config = dict(
    num_key_value_heads=2,
    head_dim=64,
    intermediate_size=4096,
    positions='learned',
    init_std_qkv=0.0169,
    init_std_o=0.0209,
    schedule='wsd',
    decay_fraction=1.0,
    decay_shape='linear',
    batch_tokens=[65536, 131072, 262144],
)
MLP neurons of a small language model. Each row is named by its layer, matrix (up: input weights) and neuron, and shows model dimensions 464-719. Each number is 128 + 32 x the weight over its row's rms, rounded and kept within 0 to 255. Numbers have three digits each.
Before each neuron's rows, "fires on" lists the tokens most often at its 100 highest values on Wikipedia text that the model never trained on.

fires on: "| ", "°", ", "
L9.up1287:128121113139146119146123123101126094071169159107147126122189077133118097103119105088128152123152102107110069168129125145152094161102143121125134119144195097107132075152108081097114112093109103181117139165149132065063108156182138152107172112170147132111133128132183129152082111139147081141124071158141153083105113131103119107188108192137112134201112148121140144114087179151149148128160129143150143101143166159132113117101073121109119088162155089117105145137131131074130118113074097133133128117127137116175145092123092117109105115088159129126113044129155149119144129103064099167090132140099178172127189173097068135105113104120103098067151182116123110175091123119059119135116156109068112083107124082188170122129153129127133132109114060085141156083094099172130111059129098

fires on: "| ", "are ", "were ", "z"
L9.up3785:094166095124060093054060106124111162104114094209123134120123115099161084056067140093092161170147170156084131161113171166142099099115111137110084131114100174145117146134228182049078128159221097175089052111148082111138148145169139156119222223089155153149160074159140136075142143076131091143188126136095145119136119150126152051133168179141137121123121118185136147083118131155180147141142165181159123102096166157195135090149134126063164133127101114116120110163040086151142150117110133095108114080103115090127125153105118144105146083071109159076087035138161122181056067175110113106152165146131044196132174127111103148149091104142147156091127176120103089146138128095091146140138121079139166132140138145113139157130147124124150103095105125059187161132135160121126110129103121

fires on: "N", "m", "and", "+", "1", "-"
L9.up3274:078085130136126081160149131120138178153134156147145172078174119074088087123102116174141162164116089147135162118142168084090114074122117138105116156140163113089142178086109135131123122162139131085131107165130144177113141100188167150139130158071054147135149127132103151082125219088129099110146094069129140065161164136147083111074134124145120190070189114124110105137125159075133148190069054153161071146094148051146138139080150150157114128124116171119096210089147145144125148134152112168113138069081137145144092105110136140137162146104130106148053158118127087130143150143150179114102127170133149078049140085136144076079065066166165143147089101094141123151099145125163145129154114130130139136127154116136216162166080085170202176148122077159133110161130121186117125147099053

fires on: "| ", "and "
L9.up2689:133166083121104144133102194110142101101176079154118099164134157125121024080148111071124151132145127155122131089112153063107138148109128184130118141197145088114111159115135138095102124134154167100129147102085128079154078089127103145192188119122170140144149101181162084129150157145117119195163167140138119134099128096075117080079126115146107179084129157151191116170060142153079158119123137179093098127174213124108156139146162161099092152122118092123153111131143095142073134100118104164134108136139126130124077126150130188098133101085158148093138132156177119083126077085111131114167111105142107108100152132092111098127133121108092129159179105159135100152117105148149192162100184160118093137152117119127117082141081148131164174137110134087128154163129148112161161162126135

fires on: "T", "G", "b", "C", "B"
L9.up3217:068116175117063193154184028137097124124199127138147085147159108042058085112069152176094135119106130113189080094103129181224107103126132111061095121113120191094195132144149143106143157176077080140141093185139141151131134148131123143081151130127203129168067087093098128135199095077122069144070130171147172110061130121151099159115114137103142146113154174127117168138071146156117112126142126106122105180145098094162101144147188081107093086177186139164155103181114114125160156132146138152177090145090087073129096124146139148114148151176050158170121093117164140137121103145180138105100120138140154181102156155085163118141137111119105151093097111148186119154130067091122154200131101136175105101177146086121093103120159101145178123143062116118085167144145111119141140138158072

fires on: "| ", "s ", "and ", "Conservative "
L9.up2069:179152072163129076157066123100162167150085088106085184164104099069141111113144162103158160086114143095082128138125136170091141127123113161114086119143143131139083084154081140160119152178122142165178118179097124161122124094139084108102061148149159183115072135135087108177118117150067078190078149125119154103126099102145119133151079069129150125132209145104169134132134108093160139074160143162160093146122118125152122158076149143172147127131135147133071129158176167155124116137141116171097119159152093089085130148037176154129137157082147086147113158092185131069118146089125115079124137113091131196121049135119163155170068126085143159141127148093113130113125058131131069120100093168018107079098115091105106137087040136158061138073145128139080125193069067172142108153119103

fires on: ".", ","
L9.up2198:111162102096154077085108111152121135117191096137199121148173118114144191119195165149169110144146128135130139059076153098132099111116130131098152170157097114162150161175138103111117154113141212168153111091116145143128096144142134158117125175109109181096128162093120129073101153175119159156086108094138185117114147156147121148120173083134128145088066124086119102093120115110171150055128139130160154082059153150105132159104109135127093184166193174126115074135114169129118159121127167134112149111170079138114110150128091139125137114122157125148121120126110110153133081140096105130111124079070092151162168095083144145106112107153127140164090105126106113147057113086181127110150109175136098106132168163128058122131199099129111130078057085069173115125139120112143154120162128

fires on: "2", "m", "de", "22", "5", "M"
L9.up3058:146098112122150113132106167110114179119198122132122127143098136137107109141147102122149155127106169154209130116114158088092142080135128136153147160062071108122170145131088155164105150146148092148096168069096167116118105067106157135165114118170124126112125141151140145121158095182114151136091140159117116142175122111129069175111120145080145188150153077162076102136112132138119118154175143145156133094152107180160164101143065123134136116101104116135080139102097108147143179118140161123097156145160146124146172133134180132077145100106110147137122122125158107118126127139132127163148072153093145141116110119142124138150176148174139108109113141094131077041133097086063057096141134164114157043070140097196143103113131132151135131133151128138121114134179104067110157140143146

fires on: "| ", "–", "L ", "0 "
L9.up1968:072150135117142189128153133118117152117055117147105110106114057132160106084162125139174134139151093103074158109121171082111066042105138070101134082147098043117087147112164182106112090130198123167058131103031139132091129074156103139127148163119100149090093082125121155108129136153115139118108145191118136158121164084148183071114102099136103111186148165109145109082155146152102097075160147091080108103133130126164184135117074093154118142107131104127175149169101113133180144097112149118082132115129158110131136114105176105148135134125128170053151144214214208093128147120109181129155099124105135119097154104094155133165085104059124147147126094107105095138093126118075142123123153110133072108103072074146081130140106129096119070176098139078131119131144121143142168115134166

fires on: "in ", "of ", "de ", "to ", "y "
L9.up1502:133115165170129163105096143103124165127141120164125171114156142113162141069140133131154143157146106119149157113093114177149133180169066154164161118093135157105185141156070061088109129152108122135090143172223179165111141168099136138132125109143176146113144154106159128172146134176130188154177074108162129110132134097158119178182172114111101118146066178138069127193114156137148138097105139143077064091112111128162136155167154076154103178119100143118109162061146135142057186164190127072115164061130178150151147133129126141108098140127167138135124124185082066098146131192100166115110130158094126147104116084120084153140112128124130170112189105097140141125169169128175090138122158124142189113142144078051137106185146130166127145097155068107128121148094166130143119159133083

fires on: "| ", "of ", "."
L9.up2749:140138159137105145114140083115096150202123129135183094145125169127171117167143111140116146104127140096152146074199188106124115115025118127150098194139140128099081119121144159135104091118118081130121158102091069155097184147115090139067126163072101114132134200132139130120104126168143075083049131106154101137095123148099103132144088124157109131089145122188146168161174086169079131108189104127168121095129132091093132117187123207125108106135145176147070093133190127047170111108110096070107171053132068106108106167125118172162153101161137077163105116119185112095102147089081135122151111117114123201097114123108130108134077129109146158174075160117080093138148139126152083185137129138115194113128052132144176148085098115116127114059178127138105088092063142140152127163131130

fires on: "the ", ":", "The ", "°", "."
L9.up3125:122196151172095090110137073131146092131161079140131152119136180157093142125175169047100082153157121114127179094153102097116140130127114182106152148148168148219083079107125095215087162187141105158115159097180080145139049137118133171133117179131133115117122113130176167153143131091179174138094104131120122141166116094126164172118131113116155067134103142115089170083129100101144147141148113129156094067127113137136125137171166145128175117086163115092114069170142084132094097139099079145074114109142076146118135139158095175170141107117158105130104139132116123158115172126101044111140130124092122168110137096126142063126156092083106111181116115111150147099189142117082118107167078130146193139155126092106081083116143115116107106161096142136153093113155126093132076110128167

fires on: "m", "W", "3", "M"
L9.up2176:125167158107113151145163125101167085149134130125113183090118171112076138105140130144138118166070090157181155125194202154116199161161150147162072094174122150115148155126135135136157143202112123097103117191128131109081075090121135126088122139132123156141104136124187187079078063202114096102099056095123136129100143174089160085116097123080078100164138130101125170146121119130168150109091141117132109070105150127171100132158167075129097158108152151111093155122114148134144127137120138139103131108148074121112102168117181109139052106147086177165089098163110162127092103130089083147089110124167139127169153083118145094129135101146133087098147153111161142104130094084070130105151128068176131075145159176117142114099138122092126186139115087121166176175139179110154108148117092

fires on: "| ", "of ", "/", "/ "
L9.up1457:118187157163104146158120107107145142156144161099060155149083116072140112148113145173108150125127202135101178085176188081138065077072156111094058131136097180120106071129058146170093129125104121073162189060128103137114156062029137180103163122129131117094151110139174118193074070102123170143094143139156166127186125197117110088156134158106142074173118147095146192098127197174097153177087054156150121156151132151080178151145162157093120163116122154139115116077141097174136087081137127114135159182137086117126108163095156120148155097115093130124158146125120078165086111189193162051149074064119140133125139134086119149132100149127103105185117154091129114094174143105113130203076150065125135156103085136148093182159098071156132125075133125141102142108103127079160133156155071

fires on: "a ", "G", "F", "T", "John "
L9.up3440:080160102119171074108103095139124113082123121121110167050137101082133152135130153142141162074127066086098118146191099133157132039126117162146111097152148118127144144130129122126124162108110096205137178175136111162149161074098126094121152145165156072144131131110171104130174153146094115161092155091153165108211136161151187171071131114132095134136079099150138128108124154108151137118142140118128145120104116116116117223159148087064137133096133147160140126121159127100156135121193123163086134123067161126123165116116103076128194160138123140132136053133145149167098166179124079119128090159081161147166160093164111111090121182140145127148136151117123165182190149091106121126168168117118150056104098156120174142099130174103109163110110067123114052195154112083175144147161092

fires on: "| ", "; ", ", "
L9.up2881:090203094102155149131113187098102154129167113104112086139161109115136130060115149125147096112073150119119144139123213162140073137109131140113108153160152110126094165146138088089206135116091082088129140091138111106140150119089119088093103122153137105105115121121097147173183077152158170127178107183087124101132117057118116145105067105114142124128122125126141118079103158082121128079145136112134122103130100130120127138194136160134162057222119171128131121117119079155122175139120124125078113061155157136167121118132080093078148123128134140199107111099096065106109101094120105159151110101123150107097147131084137156097179090153141181108130135173179089156128143094036125091113175112131147164102164115192103087100106154103086128125099151100145177117151085165141113152090064

fires on: "| ", "–", ".", "/ "
L9.up909:098111099096167180124084135134164162160193126139144114105109153097124134182113122079113151083108102069199140164100148121148097153117140096191074157092075114118169130155136177144148162144217078088101077129142147123151134068175096172130113151114171155070173129139165125152138098110121188151068158089194116134120155091160095091118163195108124145078163084104157119135123194115067132140130158176050124143108125165113133118099120064110109029161126143133173086124112155119114159112138173098117162112179154147163117132122159124185216095161101130106083078129149149175197116091122124138110115074138103141126093176056119100085164145129174162074134155129130103140123112147181171199099145112131084135125103129133124122118134087137090150104077159123152102121117100083132081152095162

fires on: ",", "| ", "–", "."
L9.up596:140134056113170133092085132113169161145169077128156173103134198080104123132090133150101118173117131067117141145155139147192081147132145107128118181125137173156139154115183111168146094124161111121177129109148124111168101116129117105134070155142116164138122081074165133096086082152109148038074084123117102110115119076145155100090101142150121150139153137131161136177109228114181156158094164064064154098147126124114162133127126131101191148164138062099142159153087116081134128139119095188062165171143145076169121084139143105084090120147147126137108124107091140141135108126157157131157127138151128130156101114064163153123129144134123112115127118156171091107070124112116179108087066143111178141112131100139119133099119135144161079143169156179191107095114122132152090130141096

fires on: "born ", "in ", ": ", ", ", ". ", "until "
L9.up2943:140122113137100136082167137149119058093140055121173101111105131068132115168175154128139119186109142085088110151102142151171042127131146147162118169119074148136070118107121155124115114155061154121143155125109125137121174081104106120126144095196147124163150174109129157139063067147125090155134178138160113108084098186082076128173164101137138089163170130131117133102107144139129114084154090141041228140100117130089101141115078140121119120070155117088146160145113159108169130171134135143092111132168116148149143118154120118064096103099087097156239130136155166202112153131118161105113120121144146132147178137153076118134140102108157115122184166128103235187112176115113109104195113114114149122080094135149186140075117127180110139137134103078141166182103143150155120150125099

fires on: "-", "o", "; ", "m", "2"
L9.up1752:122107152069110152091170143093115130094112137144168148153120161108112151093157168157054083103094146129090110103171111169209156121105086111189162173135148074117130110152138140091112069151132103075126144132082138134179129106102201126099133149093101155100131155147104190121072147068138065132110189113114141178077161147120154167162146138141039117142152196082141126106095156141142170127177104144144100137138123121118144140171178097128143172124236104098113147070148081133170101103131089148091139099084131200164135079104093142133095191110109120171037131171146149161125113111136162174114141145089140130158134150119169091116066077099105128094116056119116146108127061162140118096130018124115137121064121120151146134144114145132107140168088127117088080166112099087152180133143143

fires on: "the ", "his ", "was ", "| ", "a ", "s "
L9.up969:134161132073094101181111116098143102104094140147121076145141217144127140114104131147122112127094105071041176147170146170118116189114156131137114103124148142026103144134126144140148145147095136201081103147130161188174121128092124110124074135064113131155175119116140170166118064112133106049121109089129149124138128160154106160084153141123089147174138179120090145147149182132185143179137121087145113092108122107102151104163130147160157138131109095181091159155185188130136078126053109110189181126083082094166100108101103120135150092177086117125118105176121071180091143124120138106133093066112144124120133136140110172130141138139077145142151143098105050109111116106184132185117152152124153132181081177098132090128130037106110100122103098188126102142127131091111134205103079

fires on: "| ", "–", "the ", "194"
L9.up3680:116116113137184105113050077167085180164049081134047077119131176118132119080099153107157099133168156103071077118157078126157131178102118153164119189116158171114123099116111099101161170160068131117086117110140130111157145089148133140106169169103131146113184104141094123134158114123144130135125168118145133110158109127060083152094124109094109104157108086171113117128143169128136137079087078103037160144168099125184138146115120176141116086173172131136117108129174127088085146158138072162145107133106075128150149127168051116117103141108092118069133108155180085070104114184126174144140104111127145166104194144131067123157109115142142154137155100135187114171110130133118076141189150112109129134123163042111128094126087164156129142105122141088120157124152075143144107138090101

fires on: ", ", "("
L9.up3147:069165128105091179090146102141205075143113108133146078075111080151114185134124176094135151169110156110079114157121162202105135103191117113070105163142123152147104202162090174091115092133130142194126113140152150083130136127123145137138174163094134172133172156090168154163108129108175173104054039090189107094119120193143144147130137208127106108170100144132135161130141145153159141084110065132163198113139118151103116090072123112114071175181125128169122128131155159136192096121104144144092147060107141091152151070129153074151147132082124131134172112106103066097127122126089085123157135083121127167109130127132154131117115167187150119117152076147081094118127106111153139160123146152114099129117163156117155096187112126116124129108169112106162147112149095131183114114091137

fires on: "| ", "m", "from ", "th "
L9.up3970:149115139111138147142121096085132117191093125075123122129131096087115142114119156124126123088136142064146124074151103107121154169134152109112165192096157103147171134138104162127145085099083122179105161157100168135124125154148109123149122136047158180131078154114087105169142099096078158119105100095098218144129192143149121127125086154178170184077153193102144148185108168133168098091170122113111163110117146070106116141172132123086155127109169109102092062123186099144133157109139112137110120117109090135187098135110120148098120127120141165173074109130128147087120075071161161098170102134177124134153095133108142184136105146150121129188113149115128089095141094103136103105141108163105076127108127143181138136141059171083154108048118140137136214139143110068140112157113091

fires on: "| ", "F", "T", "= "
L9.up1587:209093116137157190164095159170077132128180094080126115128141186220151108098153147069150119087167157095139080153138072098122139087123093165119077097103090148063107112186111103122124101093097141109158151156097171132085093119163138154146090161122173155069087132120117108080121093071150155101111151157086157128145164166081177141134118085125149148133041114163054126103129169081158177112157093141080168167087110144145137135104113096124162099115078128160147137172133130121131136107152056145126136085102162157121165110120064076099058157147167165155140141085168125124050121117070117146172106149112184133120132109127088140111161149171098101135110130141139129073110110107199146137098107127036136109152138083133182097130136092089101153103132054125121084128161132060091077141138083

fires on: "the ", "in ", "In ", "to ", "s "
L9.up750:118136134112108147160115126191099149086101046116098126088042083135120114198152121120128151108116057097067147107125118159118075152189166164145141129121060115092130194110131084148119145088080143092137110090106154180137166129128115094130124146119080163142147144138079170115169091145081143107118135190151170144083118165102109129139152120092124108154180139092084128180081164136148102133102082162103130128059127123124084110123145158071189143083169106160125134170120147119146143079101195119127084120103082179097132147149103075073164148105127131115122185139140150130100214165141112072159106160168138190161166199093084121137142094091136112106197148115103102172167150170216144111127117122115140127150120148174147160157079124209120133185114109112110105161076070186191077135081169

fires on: "I", ".", "bul", "23", "30"
L9.up2506:114156122140115149139180121122045083108143081123181138117155127177156089125110185110176123136107110115140143163129141112086179072089125092122095114130122130141147129125085096140168093189112103111125137172151151183062089112200143092080132128088139153124085108126150140100121137091148110121130100110119183119130182121189050157090156086141138138081108174156069144133138097134133123063108104145070146122169113139139076101094076108135044116170085219118081145198091175089112120140102142115106126112094172129142096116158167177166147131197145076217092177126119115081212062165138069153151118109131107105091141104123125131209142104134132111138163103072135155182131107122147112203164111134145126073115142170160116094155145123102102141132102151137183078147092172103139186155150114

fires on: "| ", "; ", "the ", ": "
L9.up2934:085113084141093090115068100074121049149118120121133156090143126131187045094116129070204085124169171129143146144124071133167149147081097082096118127161121162106139163136120099123115162138104143164095119119112139056132155169081119084158140138141098145092125180125120076151122135135121129145131146166126113134195139086147155155119072134158106131134134142123221141144124131154203168093063164081127093077146136098169145112143130139160130191124129065122204154098122137138132175198070103125121158098108169159113136127141114197099141079147096108110113110113126087118115164077166155100153109127104147109150190173115144065112139159095086103162112194127128096127096139161119079107064082127121136186139151118144145179115072118063069139141093194112088074116119146135131151145173134

fires on: "-", "an ", "and ", ", ", "á"
L9.up3995:142077097117126159149111152174105126141108149155089128170161157124152123053188121114139110105170133164145119114129106096087090151193159178095132104173104120137088112142161102103173183113115094160152174088079135150180158077109140114142137148170078173109189109099163116131141149165174173144123142149061174142096145072108092026159173125126091089096143093067148098152146182076112113103158129159134100136109085097121152104118173104148139106100162111077097072158110104114153143133104111122105050099120128096100141048090110146154085071097160171066158169113119119116132155175100138159151094134125130144165133109146091121180147122139120083146126077162183088129134119112104175086146127118128120157152167098069126153149154101046129117151146081147113176120107102126130198108228158

fires on: "L", "Ar", "O", "G", "Or", "R"
L9.up1804:134134096088115121102155115088096168105137112140108111163110111111081113062113073129079194137138136119194135119153079155076139176107104140050154151117152116150049144161157117093086117105131131092147179071052150083152117183101159109119101172090151093148128107094220116123183132175116083119074097129114161118126165077108073095137132105191108087122138163135109134116132116162095111120150126160131110188148194083174094151149097106113138136157122119072174098170179131130153082135136164067162156089089091191095135127108101158145113126081140098128125160150143061156120128162125135112140117100161131141125073120140144171116137116187120109156151129085098157150122106089137164099127143121119160138091130098084122096172130145166160162103128149123168127180135152111208180141105082

fires on: "M", "m", "No", "all", "est", "b"
L9.up2999:107145159112122147153135163072158104101122165216127124068144174151117116144148167135106171127141107116151149117138180183163128123142153078131057132117141119160119092111086113106126147089139137117180048130177118141166135109190212157135062100130178115146141106208099130145110060151047159135115132117105162107136116098119071142123106163167144116095165125221084114151084126127140193119080090091128153131142111143141126118132164157123156142185128122169119107060151141154128129088149152083141166099128094093129131150144134111143124126121110164138119085127121108126123092123107164142147173119164168076117142124105092109192155130169066133195108107094183096108132143065080086168141141115188147074079105102142115076200168170144106109116146147120133204191125096053138145111089083

fires on: "C", "R"
L9.up1987:069118170156112183179168139161049184095162153129153075130154091046130113128095138063180173084122123117182118099181076136150097094148111160096131090135116130105046112077148100110151184137131129141150145096115160131091149111071098085090174162112139125117189118083177156169190109121126141124158118067103137128053062085126149163142126176139108110165165166126144087138133136154122135190147165052153113130143165153142106125186120140122122106153118177153094122124151163090149127113123170098115176126108087126117103107113073138068124142126148125184176170154095100153118182190108146158154153180082191079089138104112112110130097123070049168160098123091164081112093081116094117181134120128108174159134124098140093095092116136143155087164178157129119120160120059143136132156117033

fires on: "| ", "–", "St", "to "
L9.up4063:112112129141083086125130146126180175169110151145174132140120104074045146138092157135123086079066159110124179087086162035110102115124143093135093135148113126129171135170162146156125142107189121152139140104150154150109053077112098141087123179121133157206126104200130159157110106103165100207158151110129152137175189146126151099109148102098088121116104128161112154120144175114116108116131094053126154134161100137144080144107159077114200148117131139139113122101173102143129125071130121157192156106127117145143138095090099117117155123168111146080131146090156139122202162145119086083099116120110093106159156113097119095099212124087070168133088087049204123112133102069119134118147133145115110103133096117137155101189127111170149069071124154148152108162097107137136124150174113

fires on: "| ", "R", "for ", "D"
L9.up3963:137146129145116113125089109144121108152126118163055164145169118106091118190178153084116067105154118096075152110132159122103098164140084174139153088111149109100117072172142162180138140145116175109160107108106114154121164129152133140113101150117108172139202111131157125113131115121082146116124139086149118221207150168170081122163087093161121143159093175151125159092127152074122135109175109106119114161153133109163138149189147145196190156175171139120143194173157131129139124095090092149142130137112122163161141128122114124186117166121149119170128092158098096165122078113090078105126093106205164174123217130061134090194067121090220166107125179124091158104156153155169115171141094144094159168157113129125135176151161119157111101134098144208143097155094128116137104179119120

fires on: "| ", "–", ".", "-"
L9.up2232:105075103177199115102112059120112165175155067122139136064119164122125078103157106107193149148157079099164133183184126125139082099149113063074142094157151142123086129124130177075127150161101136105203108123156131122122151151146110200170091139177139119149107114153101217139090132138128119142088071088141171155110115220124077102147168080137090138105063116135160134143143123133102095113096144078148190148119161134052171167139150168096132120163130102128173077161128139107113126142128103182100084115199113157133106162157146171117205137112138096092109115154157173153173090140106093156116120061075154106205071127109155158110137081123136144104158159153047124112122121129141172158155128131225149126174164162163112148203134125137162068129163090101189130174073128123133156141172105

fires on: "in ", "In ", "was ", "released "
L9.up1728:119108162157139117117130155079176121107153116149132151102097090115126168150178128163153116116224152117123145143144141123141146118123123062131141174146093115148185142120127178134127127143088181103073131115131128126131080136096158115127113155147097152181128085101136127142124164066173152086141117133166151113129098155124179079128138100170165179179149155140094175161144077144123150110067134164153113111124195090142048094121115123078169095128156169108073136097188116132130103137085135071076119101205202143147162177191059079206157138059105088129115079089121118115107140131090122121131118175155129117104141075125125157164119120132161106133119104105133110155154133132105208106102140128131148179131102160126120049169121101138122108138154119138131179145116132175164126144143103

fires on: "in ", ", ", "\"", "– ", "to ", "as "
L9.up1716:154139141101160160165141050172076132119110065120153121115072123113146114120112148115171124195113124124111169126151168083133120144182144148174120090099146092170150130097150119138156139128098101105125133130132153155086065102159149112118145063106158123163152090124149140111113146116084137129117098166129140124091130150081169166187148154104135127116178139089112142126049119154079177133114148149127151162147130146146075153107137065133163200171122127120119124089137148208138154201138152096062125120132135100116126180110108105143106146142087113068074134067095107112096158122136136134114172122100154195208111091080116122145110060105140161132224134135128147150126105125106125155118114179136147101082142141141206124121085160108098130141112099123148135166125160134106124159115170

fires on: "| ", "–", "L ", "W ", "Mary ", "George "
L9.up2913:121130096171092089101137150210112190131132149088148099121100188123140172136081122143102060134087166155122065113139114164120079164187132133135113162084094162123080121131150115122154180136134139159133168141107113159130097114124106167110175089169155019154171173127115037077108125112130144125089172147146105125143177088197128160114134143084140094125156093153130072102141096118094098143143112156140153132132121111135123121157117084062120103105109134151135157143096133148141115089119144131134134147112122130134115112140113075104105200122131175139122105123122130177134089107131134124195163147140126135075156140104182113152191143128162119131093174151141190158087189107156135096139144092066136105102168051125178128090149116152185163138142122184103169135132110096160122160155106

fires on: "in ", "was ", "for ", "of ", ", "
L9.up3681:122152198115080073041206099064084145140107129172109122153138165096091148135124129098094132129112177158144135136169080120134137094119102129132123189112168176127126155131146132109109100105121148143093110088129096106160131163117144166102143116180164129130123166153108065098114128112140155101094125162097116073122116152144181112159115191144115173156143087130123104133106133086074090126164155124072122137114090137189081141181115073085174131123111133133106145107145137092122169192112094066144099145117128161110084138107065131161156125083079040134107137113176134055112192133151135095081143113111135134126175146140109098165149136131118203178113137121084098121186136148087160125121077154122109125104135125126148078125129136135142183172129137088087126151158102103155107139088162

fires on: "\n", "| ", "on ", "b"
L9.up154:127108204126171172087109117149083121108139160109227150102205115110161122162126116151130134074146119134187132154150123103092196094128139095053087096145106128134116201097194121111128114133178119104179125152129145125134163145093097071136133096131097103076091129085173156151111090070162116115138048135133105093109188171106107101094105087182181131084174161113180098151109195131101122151173159127111095130131131153124103161149177108083120158141096069119090117215113118085085141119107121117111174110118144139092107136104166094119197113164128146085148192108082083124154134176153116144125085083112097106139073131098084144123107148140118172113203062119088122139174118056161207144101150121164145046123053122158079131162104150112084118129178166184125160116152137066111152100166081

fires on: ",", "| ", "."
L9.up2715:133123105166135131154102117095166196147125107127173142147136121170077073123123097136091133116136128123172136089125077146158123149117122086149097112166147086098141136161140104147177111112182089153104114126111123193143122097131140134153124072123134121162160124151194112119113087044098098146114100127114095190136142125143179097060127153091148104130148169079097161136098116136136146131168201098118098110157156119071142159123105105126163099110137096098135084174164173110152186136112082105116110162070129105133086073140178159135130188132103131097160141061103111186093133125151127117137104179100109073109094124087126124125152105126124168143124142146146120135097172070101192123104104139134113133154155113164121094122186100124132189122111131123189110143131155073141130175097172

fires on: ")", "Bur", "Som", "bur", "/"
L9.up2312:140083127141079069097071142178107125145046180112128147110105134105167059167113142102123117129104155148143102169100180176151148150130145176124131146084144116154093144146163202135103117107162131142024116166106136116072148149112166113153096136154139152137145138101114139112104116107115140185148140197122126062153166077089111153070151117084155172115144147107118146060123141132115116100113082099135127111204236137103153111190127151144135163101167142191138154085168161085098159170134165130169121094113182128174143183172112146086116106132144159157171115108159139113124119123104093129141097087146114122144183145113143145119180036112121129168152177160116154150128083143102105126144114091116128091091172130090117136103109088063156217124170162116139094096081182097205070107062168

fires on: "| ", "+", "a ", "0", "3"
L9.up3994:133094146136104126046079151130150123167164138139043158124137099156056030129074162107164112096121107193090126149111161058107161069082088113108159153136107124143155167091178136138124148106171085034158156113131077175158187103171125123194118145082152142104162121139215130105152163092147093135124148108116122111104099141160071164151105100174107153078127134097186101119147119069119130102154064110139078093137115131176117171113173149112115079111144169149107203168131107167139134132144143156107128120136165149159094174145144102126156127134108113140061064166164185080161091084174153088108117163138136102079169074124149115019095123154189153127129108124127056115134095123094134200132109119199135152089193093112195128146067105138154215113113111146090126185123107156153086160117142

fires on: "| ", "–", "L ", "W ", "of ", "in "
L9.up367:145130139133084131105108127152067175121125130147237107145174120101106101105154075137108130147130166121104136136109102115131136125183148054123145135127104170181099131108092073153108081082149128114128185066140126117133115110102121111128168098090119125122139119125160123077110126151097176094104139164178156136136098116133186110116149067125138126060185133109177122119122118153129155104115116149141200100079153110097073104133065188066141142069097133151150093161151123091129138107109100162128139189070133079159143137157126127088162162130142143144191091114166096172106099136179138124154166173183162136138122125120119160141180139111081116142147190182127140120130111118090110120114149153150103102154176100180151165137088099131124207106102137171114125133081117141139158097133148

fires on: "the ", ", ", "University ", "(", "a "
L9.up1397:123126169161144130139120151111085081107133101107180176121114080117150073135131122126164142127115131141054121171118125109086153168118134097136157056167126127180116086151148152168101178090122168135185095090131213154090102121093122117154184132117132114153154130128128183136104100159106151137130092102148092161110152138154134108125172116153136161178085157091152079106096145192124139167151095118129156106136146087102097125110146122106176116181163130117127086084105111104134200145075059179148165054162127132125172149134111155147136099185178148160140092111132114132042112106102102165103119092156136108097119114133176110122134054126147121160112085152132152122145146161045120178132179184094096159211176100198140143143112135122106108105075123141126148102162096091129164103082115

fires on: "- ", "B", "N", "P", "| ", "V"
L9.up3171:142143188150130112104168148077140112174186168149100124136140137120119119161134179124123111127166151161146136143107152149116170109086172119160089099154103182182058123055106078107104138171145180183136033104100158156139120094142188103118134122159123086111113063156159091129164119118144148142134144158118149146143113191109111102088108145124129119124131084150132069140088136137115103178133113141134131113179110094212133121134118119111187075112154163126180144181149110115103134152147151112129110134179104126158083170129162160131129107126161078121086115157091166057138122169154137116127108114179145089161101157140146018181163152148133134148171118080174142115110189107090151082149128121102160136166134136083093132133098147116120157165145132171087164138067169195133093073084129

fires on: "| ", "–"
L9.up3607:113127121188093115118089112125152139142130139102111117114107144123123121127139112098211130130147128123119154154102129193131118166174126149143090147130195165085080132118140104079163114114153131091125110101129164109139123095105140104125141157154097135090126096119198136167135095143106164140192127126159141127135130175136069128140101166097090147137099027150123149114120140150166172109086093106090193045169136134144104143094118144062171088187096146044195100109148090130114129137128136149167082174180114128194121109104066094102068129184091114132140100152121119104121145085135117130175170136112113127101147088116113098124157111125132155151151184137178109104069122148133122146078122136046104142149119123135119085116129192144095150152054088148098152075100125132112066123181135